{"num_hidden_layers": 26, "norm_eps": 1e-05, "tie_word_embeddings": false, "optimizer": "muon", "lr_mult_o": 2.0, "lr_head": 0.00694, "max_seq_len": 512, "max_steps": 6830, "dataset": "wikipedia_en"}
MLP neurons of a small language model. Each row is named by its layer, matrix (gate and up: input weights) and neuron, and shows model dimensions 80-175. Each number is 128 + 24 x the weight over its row's rms, rounded and kept within 0 to 255. Numbers have three digits each. A neuron's up and down rows have the sign that makes its largest values positive.
After each neuron's rows, "fires in" lists the words (lower case) most often at its 100 highest values on Wikipedia text that the model never trained on; "fires after" lists the tokens most often just before its 100 highest values on Wikipedia text that the model never trained on.

L4.gate99:068149111100128130148094122142121141097122119143146091099110152156131109125113165101137179133134138133107145119057129154097143122113219090128138122133126120125151094114108134170165176100135122116098081133076137162103115156130114112185144091117118146169072106166116112115126133138132150120
L4.up99:092132110121119138123100076148094169127149155111131110084120157126123117126083159119145138148138116107095149154066112123088121122114198117111141132140123113129137108086092104149167152117137134131121111136052124133095129158136115118176130099113113112151091121161079093128160136110125130129
fires in: "released", "college", "release", "completed", "complex", "volleyball"
fires after: "re", "ol", "p", "c"

L3.gate246:121167105109122129134140091160161177134141145158109144112146128154150094135103140124093100107118107117080130104106097138154113112173106120091159115100077135127170147081107137121137105129202130140108076149162145130093134113092147139126119115134093120166092080138094089095113132121132127159
L3.up246:128164105099177146122052101130147135153138140159129096144152111143126102137158123101145143101137151104186149138148128123162097108121099158122146152152119116140086130111144097104160137109133180107135140123151134091142171162105121095110158111094139143112105145143111121142147114160145118139
fires in: "near", "years", "year", "early", "research", "appearances"
fires after: "y", "p", "n", "res", "h"

L8.gate231:121147159145108145130101120139128143152091097101090104129138143123137156135104128159146116134124106140171174115134088150126087143095104135159148150156136098106098135147142123111074089143131131112175157102095078085142133123152149149118133174119161134180120141106116089094135099134108113176
L8.up231:124164148127138140170120141139101146162088095106110099122135150124173174134100122146119094121123099144156175135108099171126117140098132129139128139145146132126101130164123107076101138099170152111115144083089120119118112119144152145120142167122143121151129132122123146092135122156078145174
fires in: "in", "from", "when", "known"
fires after: ". ", "W", "\n\n", "r", "n", "B"

L4.gate64:137103146136100101130110129138136076118104141108108190136135134135163146097145142107126095134094096127131115125113150105179123152096138084141127154140173100109137113155156093141104144110072175105118117112137111147165154121109104145099161145133129118124141119107151120106154164132156084158
L4.up64:146126164137118104133141140120135093102123127137117187123159117134125135077160108101136104129097091142146123125128124112160101158100133089160117117127136130066148115142131097141121154117096173117115126095118101156172143116120119155108150142122128114117121136096122121109136167137144092174
fires in: "who", "when", "war", "championship", "where"
fires after: "W", "ion", ", ", "al"

L8.gate166:120131073095147084151080149146120149134112117106078094093094109160149067119094132158136121154109132132167118098147121125122136151114164156094121141152153124128103100140148141116132166124163116141126139133122119133086119163119119129200122148151099149145096124127123158085154128145100136101
L8.up166:120130090139124121160138128121095153102154073130131136145042130147143135149100142126157125152142161153134154144165108113114109141159147114112147149134095142135111109160130136157128108118106145137122152090160118142111136084150140108147196174141151109087130121119141168148145116125089131133
fires in: "government", "three", "those", "overall", "overkill"
fires after: "ov", "th", "v", "m", "g"

L3.gate136:190144141121123154127124159162137152139115105079156081091163152101127130163154134089141122126106107107111117156104145176128077145147125148118125128133150156131123095119112091126109127111129138148136114106154144134142124113126080126133106114160149107165107126055159139163136083144126109126
L3.up136:145124125139150125159155151149151124083128138113139130122152126183102144135078058103126142140157104094138141131112167154104117153152078142125145154153137155161129120144164068075164087095108160095101131090162110140151126136143139128140146130121176152169139123101132123128085139082088135123
fires in: "river", "division", "university", "received", "level", "private"
fires after: "ri", "D", "Un", "e", "R", "le"

L4.gate199:104129112156159117126101074103155144130159166121105141105117116111130140151168093133118124140116116119136127134157150118107130169131108116117096086135108139155131180115135102201101119133168117150089129102154163124117132092152096128140125162122101136150122128131140104101119163160134134090
L4.up199:075098138132137085116146125135124150143140135124112132132128101110128147133137138131120079153149109151145129115137122138109123171107107103136135106136134158138135144157126116142109183148156114165099120095109191137116106080137099143115134185163112125130183121124136128113101159118133179086
fires in: "us", "uk", "u", "utc", "usa", "uganda"
fires after: "| ", "the ", ": ", "s ", "to "

L8.gate357:115112094126151169175102135142121195131123139177165145110134153073123117132132113136139143117154129144134142116102117124147145154131111097121138086075126118123109144124128143130149125098177152130127119145124096104137143112135116099073113133116123167106143103145147131125143114117114157148
L8.up357:102139094144099138144100141132142165159102143151096104150162130088127132144147162126144148135109100129107099166144160153144163137178151119118152115132152114128127121152095120126171137152161136152141145096114114130121190110112126157093106145106153130150097131162145108144128106113161126105
fires in: "these", "information", "former", "chinese", "wales"
fires after: "th", "in", "l", "In", "Th", "the "

L8.gate214:130104151156101083119132099119148082154111081137125148171133149129124120091147124113154150142081173149116140117122110103121176143091150129103107104150122148110156139091143093135102126102159162147142138137137088118106147137130112134124096130070142129124177110176111211117129110102121127105
L8.up214:125133127136102129133138129127149077065084143103139131126110111155138103110113127080109109196148165149139144102106133079106153196102125115122135140140118141134098183105110122107139109143159180157146168124136134068121134133144130157135142087094139158092149110149095135159162157133146086153
fires in: "his", "her"
fires after: "h", "in ", "by ", "H", "on ", "of "

L8.gate300:170111139176103126145133132095115166095123116125115096112146139119108117097133102139100090135118125138092133081110138148168134141095149157112119044112124132132139139119141103098139161124154117151130129156143117130124133119098124130146115130075127137139123106138094206142124161093160159104
L8.up300:095091144165190110092113100119140137083114118118140113129132146125144103141119134135147140172112143131078123136083137094159166148118162105086109068136110150153130156116101123090121116138147098084089164102133167152122130114145065092117104141140147111135127155104142190134120135131142134121
fires in: "united", "same", "full", "s", "nominated", "second"
fires after: "it", "ul", "s", "in", "'", "on"

L2.gate238:118116096170159104140097130139120140125106097135120180116177108104098116117160169140130132106079131166114157138146133114125085122159143127103107082089130085150145125145150118143116091125144082105125101096115125146121120132133128113149173144133176178130131195110130098131113145111114116145
L2.up238:140112108169126120160111132142138146117134084149137184120175108138089136099116136129136160118086128165107167113112116117114100101152113121091129071116160095141171108171134125111133101077158117144090149087110162139112133138118134139173187142152149182121165147123131131136115125093149108154
fires in: "it", "i", "its", "iii", "island"
fires after: ". ", "| ", "\"", "e ", "\n\n"

L3.gate50:086134110163137144130150108075123139176149100077147070148117110103141142121103142132121152133133134103126119102096117169131085142140158146166148129141170136113137115135147128100134156149119149138125133143112106130159155115105102178149125115112128116151144112147139120149160158154107113139
L3.up50:108153135117120118149168121113087144158126118093107109134129092082139167146118108139137095154108133099147131135100123126131128154138128135121141119128150103094138135092148108116142150143150193135159119138149085133171137104106108181142116144116115115120156106162119153144152160146111126122
fires in: "in", "on"
fires after: ". ", "\n\n", "\n", "- ", "O"

L19.gate466:135129125119124112116131130130111106153151132148162156172132134138125084128133125137161174112128144118085115119154184119124154150137156154115153136149157119128103175100110118133135112099179127145123133164129123167126125103140155125161081155123152118139133100155151126109113150124159154141
L19.up466:142133124140135102139096107166148120092139137145124119092147101137136112087118125127120144132074129150151114124113156130109159124136136136155157096161155134087099127168125111114083111100119154200149128110114125135136111152112139140125117137058169180130099109105131120170106133132139119145
fires in: "the", "this", "each", "that", "november", "an"
fires after: "on ", "th", "e", "a", "in ", "er"

L17.gate56:136076113145103094116132114138157136100101121102086105136146159088103125107093143116144098162108134138146111124175107152119180134136116109074119114102163162132120144142149144141163093099154152164154145135113103050143142099104121121100129120137122174127156085102082139085127123090111140108
L17.up56:125152172136100151117079121134133102097148160155126108143132119119089154135105118110141136146143183168100192142133142148119132139095167101153117098114138133149128098136182114105138087128086156155080136103094099123134122101103120124116116141115136131097163083147115155117120105161143114145
fires in: "his", "s", "their"
fires after: "'", "H", "e", "on "

L2.gate46:093153144121129143083160127104169144119140092131127118126112146083115169136150144131101100120092112091115170113096101118147136158147076138132111183123150151150132147095151109119109126145180128114096146096156159140145098123134139132104108176084129102122134116141157126149122145122122142149
L2.up46:139150140155114081123190094101158140145202132108153110148145119126104147126142154117124166120077124133127151163108162183126138145130116105137154118094093115139098114129191104146118109095129166135083135161136118077131137140103096162136121132128138120150164118108082165139139124117190121134
fires in: "best", "west", "northwest", "forest", "highest", "largest"
fires after: "w", "B", "b", "g", "W", "or"

L3.gate96:097233131108144107151147105121107111116167132137109107153135138170100135141104097108160097199175154121174153145127151131124143178128129129147167097147116156132097105162178078152129128111123126139101118132083157108142133114105115097125141147116082119157112107100146112124130163124135121145
L3.up96:069161115138134107125155092132103108123183144146106094136139128126108135138114121091132103180168146129109128182134162144097119169120137123129144116158096151135101135164130084132156131101108084150135125107096142118111144113102146109117120166144073110158106135102149101139104135146127121132
fires in: "us", "uae", "u", "uk", "usa", "railroad"
fires after: "| ", "the ", "to ", "C", "(", "il"

L22.gate184:100141119106095175137129114118117154103167151106133146107175106131097118143139120133106092136156141116121117118123102158134180155125115146178146115145081154117108052108138143137143141119114165133103127116119111128105099142121121140119188090126106141131105114145076146132150111134127126127
L22.up184:127137118129101119158133134112130116129143144142122159099129129129141138151146145166124138103104137113107124108128143153166159101127161127073139091179100105138121126104124168132111109156119120142142099099119178083094144128118167153145117123143120103104095138171098106130088104090144141123
fires in: "as", "between", "after"
fires after: "b", "A", ", ", "s "

L10.gate379:149134113136160159149101138136086091166145114111114099141105155143097123118134139134115113121131068153127173133155133151168113102113132122076122091123151139137138125150139138062148104115167129085148124140174119139073121182101086118120145084143082104130118117157113150152162145113125178116
L10.up379:156152080161147139108162177135162134120162139116141111151125138122098131117129119132129173134131129127150127121112128119102133080149120132115128132134098164179110091124115109080121115125110143081129112136129146108094116096138154140090139145089101150115109164150120149128126110119118100153
fires in: "university", "given", "give", "anniversary", "five"
fires after: "Un", "g", "qu", "n", "f"

L4.gate466:127147141072163151131113130113122135146123123127130162141126117125124135125131109123149118192175078129127105139114145119117136107149090096131148084114160092123116157165113145139111118121158081092122130138070103139136106144074163102107134143126093110086118122086096118097117147108144125087
L4.up466:098208126120128140204129130122116131104129127126101170155125112130150109136135116119112111148125068131117124144108138123138137125111072091132144113127132119121162125151106119117112125103100097129113124152101108110112123113091152117130077175098088077129134110100156118109088139118119146136
fires in: "us", "uk", "u", "uae", "usa"
fires after: "the ", "| ", "to ", ": ", "("

L16.gate16:113133091098126131145141111154158111125145135152131114155112106134154115116136130158159142202171144160136130141133157121089162120183134157133132131149158114189135125122165155172104110108173162102131122180127138123125118140110125133121162106120136126162149148123143126135094118136077127137
L16.up16:151158115126152131113138138079121125127171134158143089121128127098176145162154130121188138164111110117106122155138130134127151099135169137166130157110136131137154125149120106149103118115155131124129085136095114081136130166176119095154138144153112116126113141148099154131141098128133106155
fires in: "institute", "including", "include", "included", "includes", "subsequently"
fires after: "in", "ti", "con", "s", "ub"

L3.gate206:134124132124160163135143140144144175106116099075147090103109127128068139134164164118144126137179121152142126136137135144102103126101112155171109111136144166121103172136092101110142152144136119110123154107139191134125149151139107140161122112097134140171122106124130101139140116140135165132
L3.up206:126138155138166153121133151159101166128139104074162109120112090134074138139141168110122112128162095149167094097154107146119122137116138155142106112143137167105114156120118093129115147131142142141160152104185141134111144144137129164186129138081119137151124140110134107133133096126152150134
fires in: "university", "division", "received", "river", "five"
fires after: "Un", "D", "e", "el", "R", "O"

L8.gate248:121105120128115132085129157121135138117120120106106119115121111120107109108150132116125140165140108141160152136131136191142118083152139184136137100091135197153136168136112126117172118120121125147162134050128133106113141123173117118096176131133140129137127108110159113172081146122143131116
L8.up248:132151105097161131120122134116146139148115108104124139155113100137085127116112166134120135129162152074155154085159163161091152095130120135137135117116135140127137109115114085098143116085122114149129226141129108072122098096172132107117153154106088115119120117072096130145110136120143116135
fires in: "university", "received", "against", "civil", "training"
fires after: "Un", "c", "e", "ag"

L9.gate384:134153132080131115144086118126127128127134122127083050136155104116131126122117139129127157095134100088145127110089132155114119162097120061132139090149099155125086126126137119143146169133150140122085138121175090152134140107109132166118147175114105196151141100135170107123143179144131125108
L9.up384:121162163166183136145098159117127145135166145141112109155124066128142124121123122116106121118114135097155099130118089137135109131075096095136124107135141156145142102116123121122152103135110132077079100104107152170110138125126129128130096134117084178180171131142162115156120110075138186150
fires in: "government", "uk", "us", "u", "u23", "uae"
fires after: "the ", "g", "G", "s ", "to "

L7.gate152:125095118119119135119136174128070106078137149121137133108159105097105115155126134139154100196121133155111089123145092118129113122132112166090092126111104179121142136158083097150153127110155117085091163065145115139137102129129090120150123129140147134132183141134134145118135136101141097137
L7.up152:156085120181147121120129117135107116104118178152160085095113143114107163126114131104120155122124127185160133063167088120154136075149138120156115078160146148118162101070130107114139153115116154158105131115110112118154150114140111084105104099133099109115104119166147139130099140098122139144
fires in: "second", "same", "s", "third", "responsible"
fires after: "on", "s", "res", "'", "ir"

L9.gate157:093166120154119137126131132108128118167123109102122136136128084103147140134121138127093107180151088091141149134110093159099122163140102110139137102139092105160116097158144145172117115163136129113113128098111113113129117102136130144099142168175107148120148138135149153122099122137156144102
L9.up157:083134116060138140127114115136133143120113146144140064118117130118165128121104104113134112112111113121137119097120136177113100100118157075114127072176150143122086152142140108104116131097160079109152107138127121125126148115130134156152107122098105139140111077142143118160125155144115162145
fires in: "us", "u", "uk", "usa", "uae", "uganda"
fires after: "the ", "| ", "to ", ", ", "and ", "s "

L3.gate361:135140128140129115116114114110082124164108139075145146129125183153174143151123190154133097156159109104128127117089117139123166119137115173143164089108137172131158115129095121137131145110127153139145173116114111115152173142119136109166108112109116135144123125151111103103110091134144175119
L3.up361:103161127130125150143103100121099123135097127076117151068148191155166112139137198131091130127144119087098136117124100156094150149121130184104182097113092139125166120158137110129121146099118147137124142090128119141136133140120119143144112120143127130138134141141126122174124112116125154100
fires in: "country", "county", "council"
fires after: "c", "C", "p", "B", "b", "ol"

L3.gate247:131161075128097121125107112161155162121098167121126072129126106134165121118082133127104157129115162106186123098136126158113137116149119105114118160097134113155150130080123120095148157121154104119096077149133107118120115108179141092113121100128124118116112110109148104124131119124134105106
L3.up247:114150094134132125108119073098147153116160143118101154146132104131127104139115098150104138142095125122113122094114139127079138128155122128138116173121127105128116133114115133122131145113149152096128059118146133128120109173161125052115168114120137108145104095142148105178141137095115097091
fires in: "years", "year", "near", "early", "research", "appearances"
fires after: "p", "y", "n", "Y", "h", "res"

L20.gate105:147086149073115082151118135101122129152118162130078102112109066114112132142112122126112129097148095156137098122121167152114108170144165146117135147151126079090078101160113135104130128078123132121158083096140149131130147126140116163106130127142088128158165112101127105081131122142154077113
L20.up105:182123154131137106139135100134100112122121116113139125117135149117077095134107120140102111139100162150114095127151132148113154128127110157170127112130119149144103108090106142089131195078131142107128084138132153149146161099177104113122112107129096134130141119106085142094108107089123098124
fires in: "however", "several", "national", "government", "traditional"
fires after: "ev", "i", "di", "N", "ov", "en"

L7.gate392:139099156145138145115128152147073107075137080090110118125120094106149187117176155140143137151112131155146093132151101123138171122153130100159115086129121087123132127136116136106124117164126168117127157144123107108105189172126158140167123107111180126117148153141095172124165111107135132137
L7.up392:175129120124158188114107147184136144106111129114112136161093122130150178122126101110165103143120161160138142123147140105157171118143119127134110090110120109138145153129130092087136134100146180082163131122120115100101130164128121162144134111111172142119145107167140164114138155120080116125
fires in: "at", "on", "one"
fires after: "ed ", "O", "s ", "ce ", "e "

L3.gate316:133161088097119076160109137127138111131151130105132100145138137146130157135111131111133138145114158119123139150110122136123137176141108145145130109098139113117160101208130148163116121106135110092129114079139121137108117180100113185081139104137148083128181124110099157109155159162125072112
L3.up316:122158084103118088159116125129136090133128144125142087131129121104120136121129155107126126149115149102110159148120133113125139149112100147169130126097120092119183102207147138151140146117167130101133105082147121133105133163121139172099137100145147110126162127101143165124153167174108074115
fires in: "city", "it", "community", "work", "not"
fires after: "C", "un", "al", "il", "wor", "n"

L7.gate284:105133136157087129137138142155110131095121111129167115118157120092115130149130113131131150176145150105110121138110097108137121144156105138126151130107103122135112151165112139093106111130100107160132151086126110141128068134163096136152173085103097187129157109160152163131069154104165133098
L7.up284:125107137149160142167135155121162142135152146118166099107183162134140084154145119097123177128143136123118112128127092125119135152183131096135141148102093166162121164126142132119128131145131070159156144071123107141111089113191130100136146070089114163156132087097142166113081142120133154132
fires in: "is", "during", "are", "was"
fires after: "d", "which ", " ", "es ", "t "

L4.gate380:177154130124146174165121170143129131130159088109102133148174151113110176078123158139131127124136079123154144129128167140126150150152132158119112112131162130172130154119116111135108114134116142146156136109127131132120154131120119146159099131124140101124112107131142162149088094092166106181
L4.up380:191148155107131176117103179129115127127153113122141121140163158125108158079109145137129116135153119097124137127154167143102155119150143137130121140147144132161144121128131107098096104125129164097124064071141116142125145105123084158129109165099125103109157122122149143155090113067147124150
fires in: "university", "division", "received", "five", "give"
fires after: "Un", "D", "e", "f", "g"

L2.gate200:152174177120121137144117116118137146137131127148174115158124107101125135171156119116141097117156098110093137109125108180164106163144135098130152083115110155127104140137072135133140153114159167129155120120141128112109165117131127138103139152120100133105117109128132137125139136130069137107
L2.up200:120147177107129123094132130135134180175115123152171137118106132122103126119173131113124134133157073105100120134144097170146097158153111113103157101141155137108096129126082143145120160125149138127153137128118146102138171095133138129096126140131119112122115130126150161122162122157094112104
fires in: "former", "information", "formed", "media", "performed", "formerly"
fires after: "m", "M", "in", "per", "In", "the "

L7.gate181:106101140124089100163135128135142119101126141108075127185172135154137112079157138105108107179098123126108163143139149130118152084167141122130148128120095162112113138124116184105101105145135134160163123133157127125169132160126132109106106173078121135101171111147079211180110130087087106103
L7.up181:117091164153144135109103086162129133124114102124131122099127141155085133132110120108146158168138126136153141093061121089160169162089141100093117104124135159151113140100104060095132105157122103133085128151131131141127149131168116142145125132109182109148136143148114161134109144139123101122
fires in: "its", "s", "their"
fires after: "it", "'", "St", "the"

L11.gate299:124135123108114110157119166110181130113126116122163113149092126100171111114118119099081106165122118124097197153111124123120148132111156130121151098140117136121103112119130118109121134122144158114129103164116142148135119108090137114180161142159130159137093145152095112096107104093158127133
L11.up299:136144147108127116140128157114148133100141155097140120106088136095175116128105128093116142117142174118125154098097186115115178140143095121096173123177116165149050131132132119085124116124149138126130131145173154111121116166131122183148137154173126152093106138148110150117123126119158141136
fires in: "between", "as", "now", "its"
fires after: "b", "A", "n", ", "

L21.gate161:161071131105089159125135113116153137154146164137097117081086112078086149119073091089146139126132095157105128122133115114165109109130113118119183127123088092119150076149145077131142117117125118127154136103162073169104135076131130142097123129138136126126140119157116102148121135098168112110
L21.up161:098125103060129142098126114153135111098148103108138102153162153132163145103125167139119133166127146138079087111163151101109125145136170154147124083134113109129137158137118129128107169154143118138155097142130162117173119133100102175081116136111135135084126102149086170144140126107147114099
fires in: "as", "became", "be", "much", "become", "when"
fires after: "ed ", "h", "ec", "b", "om", "wh"

L4.gate326:117128135070116138114118142122169145161121155194127132112139134126155100103134101127122115103134147111122147116122120111144126098089105141108096157098116066106127114107129113135137129111141167125104070119140138139123124120123119112125115055079141139135088109139168146139133136137148158132
L4.up326:135195118113159136124116112165109146124108090126135134102087116141145148143091127133141099125139151081125143126121093145139139074153176176143103171100107110132117086132122148151125110099125118151135110110144104122139136121146069142162096138121171112077095099140149109126133105137124142122
fires in: "near", "year", "years", "research", "early", "appearances"
fires after: "y", "n", "p", "h", "res"

L2.gate248:167151157160138147107097153151147108113129120097102109149126137132165161087141097134120130132173111119131153104169126136114124089122165121141108088171163163202123145100106104095172105118107133143133130103153123073094127114126132144126103121120111150130092136113164135153117116152154116108
L2.up248:175115155154115183124109161138176144084162130083124105116122136116122154059130127123093113130131139140106122085157140116111110101108172080171136084169127148169143138119147125101160122128129133122113120123175134100103130115106119157144120125120094119125106114129161139184121117140141129103
fires in: "university", "five", "received", "live", "given", "civil"
fires after: "Un", "e", "L", "g", "f", "c"

L3.gate208:128115127169140148115141134100126167128153148110153082100096140126126152129145167142128128143143120137139122093120107145141163146148114079179153126140107130097102117109124102117101193110079146134183155155135130148084134109127109190146166116104130151107159114146112129127162110114152111132
L3.up208:127123129133138138090137117110098170121136127100144098121108145125118169130130144146139122158144116152144122123123104142144146153153131091150162159126118122112122116131152119115116198141075135124171158157153119155100122126134104169175150120105143152114162112130111139109158123106160098123
fires in: "on", "won", "overkill", "season"
fires after: "O", "w", "v", "ed ", "i", "as"

L2.gate333:177170157162069076122116122119144122174129090072122127101116153094125141123114082105128091149142110141125089105137147170121093119152119102134131116132129098119152149140115146113101096133132179132116155096112155116161141126143091127115146139121117109135141133088110143108169089119118127148
L2.up333:121114095193132157118137157099140098179160107071097090136129144043136112161144166137139151148125164098103151147070115158129105155099151159137139093130139136142107145109112134129143114108143159132148136124123091142117111118133129118143114106136106114120121152138081142137142174119093081132
fires in: "in"
fires after: ". ", "\n\n", "\n", "- "

L2.gate380:133139081150100150139129123073155130144110108087140100116126136110141108117090120138133091165090154110122123154099123120120093156152151135151128095145136148112149141097137131087128148159147142107157150131121110151148155121140110152132124127114111121137136129080100154165120140127131111125
L2.up380:130154096136098147161143107085138128125125109082142114125139112102165134132103104167117093158110156125133142149108109139120091162142142132155120090145127152100140147104154112095125140169108164115147146158139092112149161119123103139148153118123111114145151121081093173162129121131104114140
fires in: "in"
fires after: ". ", "\n\n", "\n", "- "

L12.gate179:178085137153138130129145100144116123146121144148099112101144142113145090113132147130113133145153118147117103125148134113096131103131116122115178064124116102122135085122115126149107132137122164141142107151154158122130137162092128123103133112152159110118146150111149088149153138088152131135
L12.up179:137085140114096136148127108126079107161143111124101100130139108148106104096114150094160161172124096109095126140105152167104117096157172139138128173091125147123135111120111123106151184128145166150165128121174164117082094107128129139133126144134138148086134091122135126112164143169147102125
fires in: "where", "there", "as", "which", "when", "white"
fires after: "wh", "A", "th", "e", "h"

L3.gate335:129169130136120162137138131099114134179165121058109121160091143106125116127129136118122141135135149128132120118098096114139103132131153079135140109079162174138138128073095101086124126115142130137113117089099096201122116123116115118117143130119105142164136114097087181128132139100135143136
L3.up335:092162142164143137146129096101125113159127083090125093128140141076081171110129157134122131130106165117138127134071162130105121123111132134134141137120144140119130129149180106129092126151102132148130135151112127152170122112154112181127125138134139107110152163169152134124108086126097091109
fires in: "in"
fires after: ". ", "\n\n", "\n", "- "

L7.gate422:144148091158141180126138110121126130102129116068113091116157123148159129116071141102160112136111111129155142091103126136132109124113137116147152129126176154120109178112120158125122175135169158156137155149111136093122090144143123165129141155090150162154119119108065122144144122115161155143
L7.up422:050152140111124139127144136099133167144140120079138056166122087123130132120099151117119127121124118120132153108111120116100105087122122109131181144110125162139156137144140168143120140148188149124127139124124156072139108161125160156121135170125135136116143141149106141124119119141151207125
fires in: "in", "at", "as", "during", "air"
fires after: "A", "ur", ". ", "\n\n", "and "

L18.gate298:153150117126092124160156126047165148114158128120155087183100148141132131108147157150140143109113110150096110093111143109109125132133087123077076142128134139088125148127160177129127150157124122108149083135122164117127126099136134140165103147109150131196178156116134097108164146111119146122
L18.up298:090122136099149121140098150114110129127154109114148159134094115115131129134128107078119130177130200150189181119135091140133105147176133125188143131148134146174113095101120115115108170151141106145140147106095092136149085133116132078152129116083119181154103110124131123120158112127128141126
fires in: "northern", "southern", "town", "returned", "century", "western"
fires after: "t", "th", "em", "est", "th "

L4.gate78:141166127162141147110106140135153144131125120112122133171122128097128141143141112133141139157146137084099121146112091118113135162132121171130125142094086097144127126149140115154137093126126058161150110078145127163098129157130138115107145124102157149148143128144131153155123112121128174122
L4.up78:151150138140140111141118152142160125117118127107132131137145127099132157131118094128133122148144172106128142085162113110126134114094130146113106109085064098128138109190153137133125094122125066148133107100120106127099133157126154143099146097091107126177145146145127152110135106131141164123
fires in: "is", "are"
fires after: ") ", ", ", "s ", "es ", "y ", " "

L2.gate4:118105135132105131147114131102168118143164151150157135104145142165138148130164107130120119118106104114113154127135124082096185091128092105125143149153109129132152116127145134119096123102163156093108151147151141109136112079125138131116095136062092113113166116134146143170129135108127117116
L2.up4:120105133078094138102128141126151151119166138134154126114134115168146133134156128146132090102110111087120125090121122094052167115129116101129138156117143112138194115129166118102111101111162165137125116183131170128136104107137137123126077149096121090150127124113130133179139161141150106104
fires in: "new", "north", "pts", "west"
fires after: "N", "or", "P", "w"

L3.gate443:136160158126130153113131138132109136107125139148138139132152140089106125113138151108131098102146132166146120131126174073115170144138122107131131079154121167128101132138096129131149077141151121126121103181090115143143130138108082097190100175112134114115117128133153095138117147136107117105
L3.up443:128142133156114186125139134148137128131152115105102141125144123116118114127160134142102128136109151144132108160123174113102149188158122103123117078155075166098147158125160144149116071118095089125090113137113137160128164114127086132164101131082125113134125128147132128142123138121095096151
fires in: "the"
fires after: "of "